config.yaml
d_model: 320
n_head: 5
vocab_size: 3832
norm: "rmsnorm"
norm_place: "pre"
positions: "rope"
qk_norm: false
attn_scale: 0.125
tie_embeddings: false
lr_mult_o: 0.609
beta1: 0.95
lr_head: 0.00747
train_tokens: 694500000
MLP neurons of a small language model. Each row is named by its layer, matrix (gate and up: input weights) and neuron, and shows model dimensions 160-223. Each number is 128 + 24 x the weight over its row's rms, rounded and kept within 0 to 255. A neuron's up and down rows have the sign that makes its largest values positive.
A block is one neuron, or neurons of one layer that tend to fire together. After each block is what it responds to, as a language model described it from the Wikipedia text at the highest values.

L16.gate166 [129 126 178 149 137 139 135 107 140  86 149 151  91 125 143  90 127 155 123 130 110 142 112 117 142 149 133 152  89 112 114 127 114 126 139  99 175 138 132 158 120 168 115 104 112 120 114 112 143 141 138 110 150  95 141 142 147 144 134 122 140 162  66 147]
L16.up166 [115 149 137 144 146 156 134 150 120 131 141 118 129 118 103 152 102 135 164 133 110  74 146 142 125 100  75 119 105 129 137 148 103 117 113 160 155  93 132 114 180 118  78  79 114  95 129 137 118 144 165 117 117 133 136 112 141 138 145 104 140 158 103 134]
L16.gate179 [183 103 166 140 121 129 156 155 194 139 154 118 125  97 120 117 118 139 154 159 158 103 130 130 145 134 149 155  85 124 114 146 103 132 122 112 147 157 117 131 150 133 137 157 169 156 160  95 107 146 104 121 110 146 168 133 149 104 164 128 162 155  99 129]
L16.up179 [128 132  93 136 160 145 138  94 143 115 145  84 112  98 103  98 143 114 105 116  81 137  78 139 141 142 156 152 139 146 202 134 155 119  97  75 168 121 155 139 155 117 100 127 153 165 111 129 120 125 144 128 108 128 137 159 168 123 153  88 120 167 120 135]
L16.gate215 [162 108  94 131 127 158 163 127 119 118 156 140 112 109 145  98  77 127 130 140 123 146 152 123 136 158 146 150 124 131 121  73 138 181 144 106 149 132 138  81 120 117 142 129  98 103 129 116 137 126 113 140 106 116 135 170 156 122 124 121 110 142 115 121]
L16.up215 [100 127 113 129 153 100 153 124 134  80  97  94 119  99 115  85 139 127  59 107 165 144 100 116  99  99 126 153 163 122 146  99 137 158 105 116 118 117 125 113 130  96 115 150 127 114 112 123 146 120 112 125 164 139 156  90 133 106 110 156 116 163 144 183]
L16.gate228 [184 109 108 136 132 123 153 151 136  92 130 172 145 134 128 111  98 137 143 129 104 116 131 157 126 108  91 150  93  99 141 135 151 142 118 173 129 133 143 101 108 107 132  93 120 133 120 126 114 128 133 124  84 128 159 138 105 148 141 144 131 182 151  98]
L16.up228 [134 130 120 139  85 119 146 141 159 150 141 122 114 136 118 125 120 161 119 126 118 150 141 186 133 119 156 117 135 121 111 113 182 121 165 123 118 102 122 129 113 140  81 185 163 116 127  85 166 108 116 144 164 112  99 136 159 123 124  97 138 122 116 118]
L16.gate549 [131 142 108 146 125 145 123 126 155 101 135 122 110 131 124 123 144 127 142 177 104  86 124 170 140 132 135 139 114 152 149 133 143 127 166 145 115 148 115 146 136 117 129 116 107 159 126 128 115 159 130 134 114 191 171 134 164  94 133 108 142 178 106  99]
L16.up549 [155 109 128 125 122  88 135 164 115 122 119 171  91 146  98  96 116  88 142 118 134 106 116 157 125 108 131 101  63 123 156  98 122 125 140 156 130 134 139 125 140 126  89 112 114  90 163 122 136 117 165  91  97 140 132  78 124 144 146 104 122 147 152 101]
L16.gate559 [145 112 100 107 120 135 129 121 144 120 106 122  91 148 134 100 156  98 121 121 117 122 133  79 120 124 146 173 122 130 129 132 128 115 138 134 128 129 111 155 130 168 124 129 171 111  89 114 133 127 117 124  90  59 137 158  95 123 103  99 147 131 142 144]
L16.up559 [ 89 108 133 137 155 147 111  99 117  77 146 131 168  94 171 163 113 161 172 135 150 128 113 150 135  83 130  97 119 152 166 171 139 147 131 122 163 145 149 139 181 145 131 101 112 131 100 140 123 127 131 116 114 128 163 123 113 128  98 154 155 136 146  98]
L16.gate622 [164 126 116 104 116  93 144 131 119 144 133 182 133 145 156 118 133 142 140 124 148 115 149  83 103 116 138 140 136 144 152 150 156 150 127 109 165 121  98 116  99 127 117 119 136 134  97  94 141  87 117 102 115 136 150 133 131 113 123 117 169 114 126  86]
L16.up622 [134 101 127 118  92 176  66 134 132  99 110 141 159  78 141 103 111  93 125 152 110 130 148 140 131  88 152 111 115 108 191 134 113 172 124 140 130 146 124 121 109 145  97 163 118 148  91 112  90 146 155 166 114 144 149 163 153 114 125 111  98 152 123 131]
L16.gate661 [128 118 142 130 107 131 135 157 136 120 110 122 117 126 150 139 113 137 139 120 118 130 100 126  92  92 132 154 122 162 147 131 139 131 122 147 132 123  86 141 134 131 114  90 131 101  81 125 128 140 140 112 126 133 112 138 153 115 157 115 141 162  87 119]
L16.up661 [160 149 129 166 118  97 147 129 148 131 169 104 145 130 162 115  83 123  99 161 104 100 143 168 170 163 162 124 105 164 112 158 127 184 138 168 120 128 131 190 152 132 113 121 151 153 183 124 122 112 134 146 113 128 185 116 109 158 145 140 154 153  96 126]
Responds to: First-name opening pieces

L10.gate91 [140 151 125 106 128 161 130 135  96 153 130 107 112 112  99  74 141 115 120 148 105 147 150 110 195  95 123 113 125 116 144  86 161 182 126 109 131 136  97 113 108 115 154 148 161 164 159 124 151 145 153 105 102 133  87 120  57 121 170 150 112 121 139 129]
L10.up91 [173 185 120 134 152 152 129 101 133 167 149 137 126 137 115 102 142 112 142 131  97 133 133 148  60 114 121 107  98  96 173 151  96 153 137 110 113 118 152 113 131 146 128 117 144 120 120 146  85 104 111  96 129 166  85 112  97 119 141 111  84 130 150 108]
L10.gate737 [141 145 133 115 157 154 114 174 100 145 135 102 128 147 108 157 157  90 125 108 136 101  94 147 155  92 121 125 120  93 156  93 116 127 154 165 135 111 132 112 119 146  87 147 133 110 125 133 142  94 145 116 120 130  90 118 143 159 131 182  93 115 124 164]
L10.up737 [182 170 145 123 124 158  89 149 104 112 119 120 126  90 126 113 144 151 114 125 153 136 117 141 155 117 144 167 112 147 144 143 153 151 133 125 158 153  94 130 127 123  98 170 169 135 121 148 111 139 151 114 138 121 104 145 113 105 136 107 141 116 118 106]
Responds to: Abstract noun endings

L16.gate36 [104 127 115 143 107 142 103 104 125 131 109 117 139 129 141 109 132 106 154 128 108 128 159 140 164 125 132 178 110 120 123 119 122 122 153 132 168 130 155  95 162 138 123 159 131 140 150 112 119 101 125  95  91 108 130 116 121  90 137 122 106 126  87 129]
L16.up36 [137 102 165 171 115 112 140  85 156 160 135 168 125 127 108 116 118 151  99 133 131  97 126 128 141 136 100 132 135 110 127 143  93 114 150 135 122  95 176  73 156 131 173 126  71 108 142 130 145 144 133 155 128 117 145 118 120 135 128 106 109 179 118 134]
L16.gate216 [ 99  65 126 125 139 146 144  86  95 163 149 113 138 121 128 116 126 108 133  92 116 123 120 173 134 177 135 118 126 125  95 150  73 147 145 115 131 134 128 117 105 115 171 160 137 110  79 152 133 126 136 144 121 159 119 142 142 141 132 160  97 177 136 118]
L16.up216 [126 139 113 168 140 114 113 132 143 137 109 103 124 138 144 151 178 148 113 137 145 157 134 180 110 164 154 111  82 106 154 129 185 107 116 145 124 124 165 107 116 167 162 104 135 122 129 133 144 115 155 141 153 159 145 125 113  76 153 124 110 116  90 103]
L16.gate276 [123 136 162  95  91 176  98 120 143 145  87 110 128 155 134 136 142 120 152 125 127 135 121 134 120 107 161 155 138 123 177 132 113 125 159 165 148 117  97  53 132 107 138 108 153 158 122 123 139 124 141  86 122 126 119  97  97 156  95 102 132 127 124 148]
L16.up276 [119 136 114 159 118 107 200 141  99  91 117 139 159 127 129 155 111  85 105 103 134 121 178 158 184 108 111 125 121 160 152 138 112 121 171 121 139 101 136 108 155 131 117 149 171 129 127 149 112 155 164 111 143 142 106 148 113 116 122 123 115 107 112 145]
L16.gate287 [120  77 143 124 144 120 169 116  96 147 118 107 113 142 145 111 159 118 126  97 121 145  83 124  89 136 140 131 167 113 141 110 148  90 112 100 114 126 126  83 147 122 166 136 117 108 143 125 142  95 145  99 125 127 119 151 154 119 145 140 113 142  89  85]
L16.up287 [122  88 147  89 162 150 152  90 134 110 109 153 120 119 125 105 141 146  74 117  97 147 161 144  93 155  91 128 119 160 129 155 141  97 137 129  87  98 156 150 132 112 105 110 131 107 115 146 112 105 126 134 166 134 135 156 111 157 104 150 146  81 148 103]
L16.gate293 [136 134 171 153 123  73 142 152 167 151 112 152 164 139 139 143 119 107  85 127 186 116 128 140 147 168 147 108 161  79 122 147 142 139 146 107 148 101  86  90 117 139  96 138 131 132 143 115 114 128 110 151 131 163 102 126 119 150 165 113 116 166 110 130]
L16.up293 [ 93 158 105 147 112 109 151 137 108 138 121 125 143 146 133  73  96 147 138 167 168 133 130 154 121 129 130 123 130 143 163 128 110 119 116 129 117 103 122 110 151 129 134 184 154 104 119  70 113 144 111 143 117 144 129 108 174 120 121 132 114 167 175 130]
L16.gate421 [159  99  96 145  79 139 122  70 125 130 123 126 121 122 179 123 154 179 118 115 178 111 119 148 119 122 106 102 146 130 147 131 137 142 160 112 127  86 150  83 125 181 156 165 117  81 113  86 117 123 171 132 137 138 115 149 154 115 169  90 127 122 108 140]
L16.up421 [102 136 103 133 130 129 129 107  99 106 145 127 152 131 141 105 149 147 143 113 158 149 104 150 134 145 114  88 138 149 155 140 126 131 103 107 124 132 137  94 131 108 120 123  97 110 125  96 124 111 159 100 142 140 101 126 173 106 119 135 154 150  99 105]
L16.gate593 [142 154  57 122 105 137 115 121  99 147 139 134  95 125 160 130 174 169  82 118 181 140 133 117 172 130 119 143 102 108 104 116 123 150 166 113 125 142  71  85 150 160 105  88 158 140 107 141 128 133 115 109 147 109 143 132 109  72 133 145 136 112 125 112]
L16.up593 [152 134 102 117 170 135 127 122 146 109 116 129 129 111 157 138 134 124 147  98 164 159 102 123 152 165 120 141  47 143 142 138 171  80 144 102 172 134 137 100  88 115 145 149 197 189 129 167 136 149 153 145 118 147 103 138 135 117 139 143 179 115  85 142]
L16.gate765 [129 134 157  86 130 100  90 107 124 135  94  96 102 140 135 129 119 123 148 132 165 124  86 136 107 148  92 117 147 142 144 143 132 108 102 191 128 123 139 119 142 125 121 130 141 113 136 147 104 126 154 171 152 133 113 139 151 111 131 122  96 143 126 148]
L16.up765 [133 138 130 149 106 114 119 136 147  81 134 170 161 123 160 138 121 143 120 105 114 110 116 178 151 181  96 184 109 153 129 107 144 142 134 139 107 174 152  82 132 119  91 145 125 135 193 125 139 137  85 134  68 206 114 139 135 158  98  92 119 142 182  87]
Responds to: Mid-name connector pieces

L16.gate79 [140 124 130 132 112  97 143 139 125  84 139 114 129 140  95  97 138 109 130 140 121 132 121 150 133  99 152  87 133  92 148 114 133 145 159 124 122  87 164 126 111 102 114 113 147 114 153 150  94 154 129 126 109 140 105 135 129 134 138 151 100 134  90  74]
L16.up79 [123 171 151 138 167 139 138 120 113 147  68  81 136 131 135 113 177 118 117  86 136 111 125 155 140 104 117 142 122 114 146 158  95  83 162 131 122 107 129 109 110 127 134 129 150 153 153 121 131 113 120  93 126 128 133  87 124 116 163 164 114 147 110 128]
L16.gate224 [116 186 113 106 108 120  99 142  94 108 116 132 119 128 134 136  91 114 113 104 132 127 114 137 135 151 124 161 153 116  85 165 123 141 101 135 146 171 143 113  84 110 114 135 144 129 128 144 113 137 149  95 134 153  75 122 111 141 134 137  43 138 142 127]
L16.up224 [103 147 114 106 139 144 126 145 111 148 136 104 141 112 113  81 124 134 134  97 142 111 133 135  89 169 131 138 158 112 160 174 140 130 114 132 163 128 143  92  95 117 116 109 121 107 105  92  84  94 107 144 127 122  89 131 123 141 107 153  70 116  99 135]
L16.gate279 [ 80 139 136 111 101 160 135 126 154 105 138 166 140 120 137 119 151 137 130 174  97 134 112 114 179  50 107 113 138 205 152 127 106 184 126 109 115 128 131 111 129 103 131 126 152 145 111 137 117 139 129 123 125 105 110 120 131 149 120 148 132 148 170 122]
L16.up279 [143 103 157 149 133 104 161 153 128 132 183 108 151 134  81 115 124  92 140 111 138 105 114 168 114 142  97 142 104 142 153 186 129 116 143 152 152 139 109 117 135 115 136 111 109 121 147 132 149 103  90 124 139 127  78 132 136 161 151 166 118 122 127 117]
L16.gate456 [157 110 121 162 137 153 132 139 138 110  97 129 124 104 140  90 147 117 114 123 178 177 115 118 158 136 115 128 114 165 126 149 136 100 174  80 127 171 110 105 109 121 145 137 145 125 153 116  92 114 131 127 116 124 114 167 108 148 121 128 112 166 154 112]
L16.up456 [143 169 139 128 147  76 114 120 101 131 107 146 144 108  92  79 128 121 157 162 129 113 119 129 135 140 130 117 132  83 162  97 133 153 139 163 118 138  94 111 138 180  62 122 168 102 112 155 146  85 161 110 103 119 100 179 146 121 145 140 144 141 121  85]
L16.gate522 [141 142 105 159 131 140 156 173  95 134 119 160  74  91  78 127 105 113 113  88 183 115 104 137 141 193 154  93 135 108  87 145 100 127 141 138 113 104 174 151 127 117 150  98 147 130 147 131 125 143 141 141 142 160 156 132 114 146 132 121 108 145 108 101]
L16.up522 [ 98 130 107 148 131 114 123 120 131 157 187 122 118 100 113 168 106  92 140  76 145  87 148 136 142 176 147 138 132 142 134 154  84 117  98 104 178 157 124 101 114 128 151 167 107 145 160 147 123 167 131 111 120 153  94 126  95 171 128 125 145 159 152 157]
L16.gate727 [145 115 162 145  95 155 138 129 119 158 137  97 140 126 110 105 142 108 140  92  97 143 141 162 122 138  99 147 160 127 157 137 111 161 183 120 124 102 128 157 144 174 130 120 161 127  98  94 122 149 171 148 101 157 107 105 102 149 172 126 121 125 159 119]
L16.up727 [ 92 166 143 162 141  95 122 152 102 136 177 115 105 124  96 145  72  95 116 148 128 123 145 148 122  97 122  93  95 128 142 153 158  84 127 119 116 129 154 120 112 129 106 126 153 143 166 117 144 145 114 129 177 145  80 142 126 140 122 152 123 128 107 116]
L16.gate768 [117 110 153  96  88 164  98 126 121 124 139 100  92 150 112  95 151 130 121 158 141 134 118  98 135 112 145 119 143 119 135 114 138 133 171 119 115 123  91 137 113 106 149 138 103  78 194 134 102 123 141 126 142 133 161 109 135 144 109 129 141  97 139 144]
L16.up768 [ 87 149 149 142 103 123 115 117  99 141 120  89 118 125 157 154 147 133 123  91 113 125 114 164 144 107 124 153 135 114 131 170 113 136 125 161 127 128 103 143 148 111 141 111  87 148 141 125 124  97 133 126 102 173 161 149 142 108 111 184  91 130 118 108]
L16.gate787 [143 110 109 117 189 110 100 144  97 167 118 117 116 144 144  95 113 138 161  97 101 136 111 130 141 145 175 143 158 118 176 104 129  88  96 142  93 115  99 116 130 124 135  85 151 140 162 137  95 143 170 144 124 143 125  78 138 114 122 113 154 120 122  91]
L16.up787 [133 135  96 192 101 152 137  80 132 127 106 134  98 112 147 114 124  87 120 137  95 107 101 118 134 168 149 164 119 128 105 145  91 123 119 132 120 123 119 115 132 112  99 149 124 121 101  95 109 113 122  90 143 189  63 156 116 107 111 115  90 143 148 186]
Responds to: Abstract noun suffixes

L11.gate213 [ 94 159 149  86 111 142 153 101 122 168  72 107 126 122 106 128 107 125 109 122 153 131 107 107 118 148 139 126 116 145 146 139 121 143  91 115 180 134 113 108 118 152  99 168 104  77 129  86  92 161 149 109 117 160  79 213 111 148 164 163 163 149  94 150]
L11.up213 [106 121  90 139 117 139 148 111 124 110 142 146 131 122 116  77 120 134 125 123 131 137  57 125  88 118 122 123 109 149 148 159 137 135 122 124  91 162 118 167 131 175 155 133 143 116 113 136  96 132 128 108 121 123 128 120  91 116 145 139 101  90 103 107]
L11.gate421 [136 152 115 118 111 154 153 141 131 129  97 143 126 162  69  99  99 120 149 105 126 152  91 113 127 124 144 150 117  80 140 146 102  61  89 104 161  93 156 154 143 126 101 128 129 112 166  99 102 110 147  93 122 150  97 130 120 128 107 119 152  93 113  95]
L11.up421 [154 150 120 114 143 151 143 138 133 156 108 137  98 162  93 157 106 115 103 131 143 122 107 122 113 112 130 145 144 109 138 173  84 102 103  99 149  99 127 122 153  94 122 136 129 130 121 117 150 152 136 103 110 145 139 129 115 132 130 132 133 135  96 137]
L11.gate507 [131 130 142 134 138 156 125 139 106 137 131 105  92 179 142 104 130 167 116 119 116 113 153 132 166  90 143 134 119  98 165 113 113 122 173 121 101 122 120 122 192 151 110 120 174 122 147 119 177  99 114 116 100 152 129 135 156 127 159  96 119 123 110 124]
L11.up507 [150 123  87 110 152 162 126 148 104 112 138 103 194 128 125 108  77 116 122 124 139 129 155 143 173 133 128 125  98 115 111 126 151 146 127 131 109 188 120 137 187 159 134 161 167 153 156 147 125 114 148 151 121 128 153 127 122 111 142 106 111 125 166 161]
L11.gate652 [123 135 128 145 109 117 122 113 153 148 118  83 124 123 111 103 154 111 123 168  84 158  96 134 108 125 122 140 154 101 143 130 100  96 169 134 114 131 132 123 102 146 119 169 117  94 137 115 119 117 162 131  93 150 143 133 152 140 106 158 116 119 138  79]
L11.up652 [151 123 123  99 149 158 152  94 117 120 121 104 133 115 137 124 102 135 131 151 171 119 104 126 137 129  98 159  87 103 137  90 155  68  72 143 103 149 122 134  99 124 196 154 139 139  84 185  62  92 133  99 115 116 134 105 135 146 130 118 103 107 106  95]
Responds to: Noun-completing word pieces

L10.gate576 [138 145 115 116 114  93 136 140 144 167 135 127 100 104 120 125 119 125 134 139  91 119 126 122 100 184 123 117 120 156 112 142  95 135 143 118 162 105 138  86 119 100 131 138 143 167 107 127 105 128  84  96 157 110  85 121 158 137 119 173  94 176 164 135]
L10.up576 [100 144 117 156  88 139 130 129 153 123 125 105  89 157 105 140 148 168  94 134 109  81 112 101 157 146 176 169  95 170  69 157  93  75 126 121 106 127 130 106 118 142 129 142 138 103 102 110  97 114 158 117 134 166 130 131 133 121 138  89 126 141 143 121]
L10.gate803 [139 143 100 153  81 114 167 108 135 144 115 138 147  97 128 102 131  91  75 111 107 105 139 163 138 115 130  99 170 115  88 105 102 153 134 165 158 123 119  46 127 133  96 144 164 132 117 119 113 106 128 116  98 157  81 112 119 101 137 133 136 144  65  99]
L10.up803 [ 96 142 100 145 113  84 103 135  87 130 121 170  70 116  91 136 137 105 133 161 161 133 110  97 104 110 164 131 121 133 102 113 126 121 107 167 123  90 144 113 152 141 114 120  86 126 133 126 148 141 112 113 163 119  64 126 162 131 109 113  97  93  75 155]
Responds to: Person-name word pieces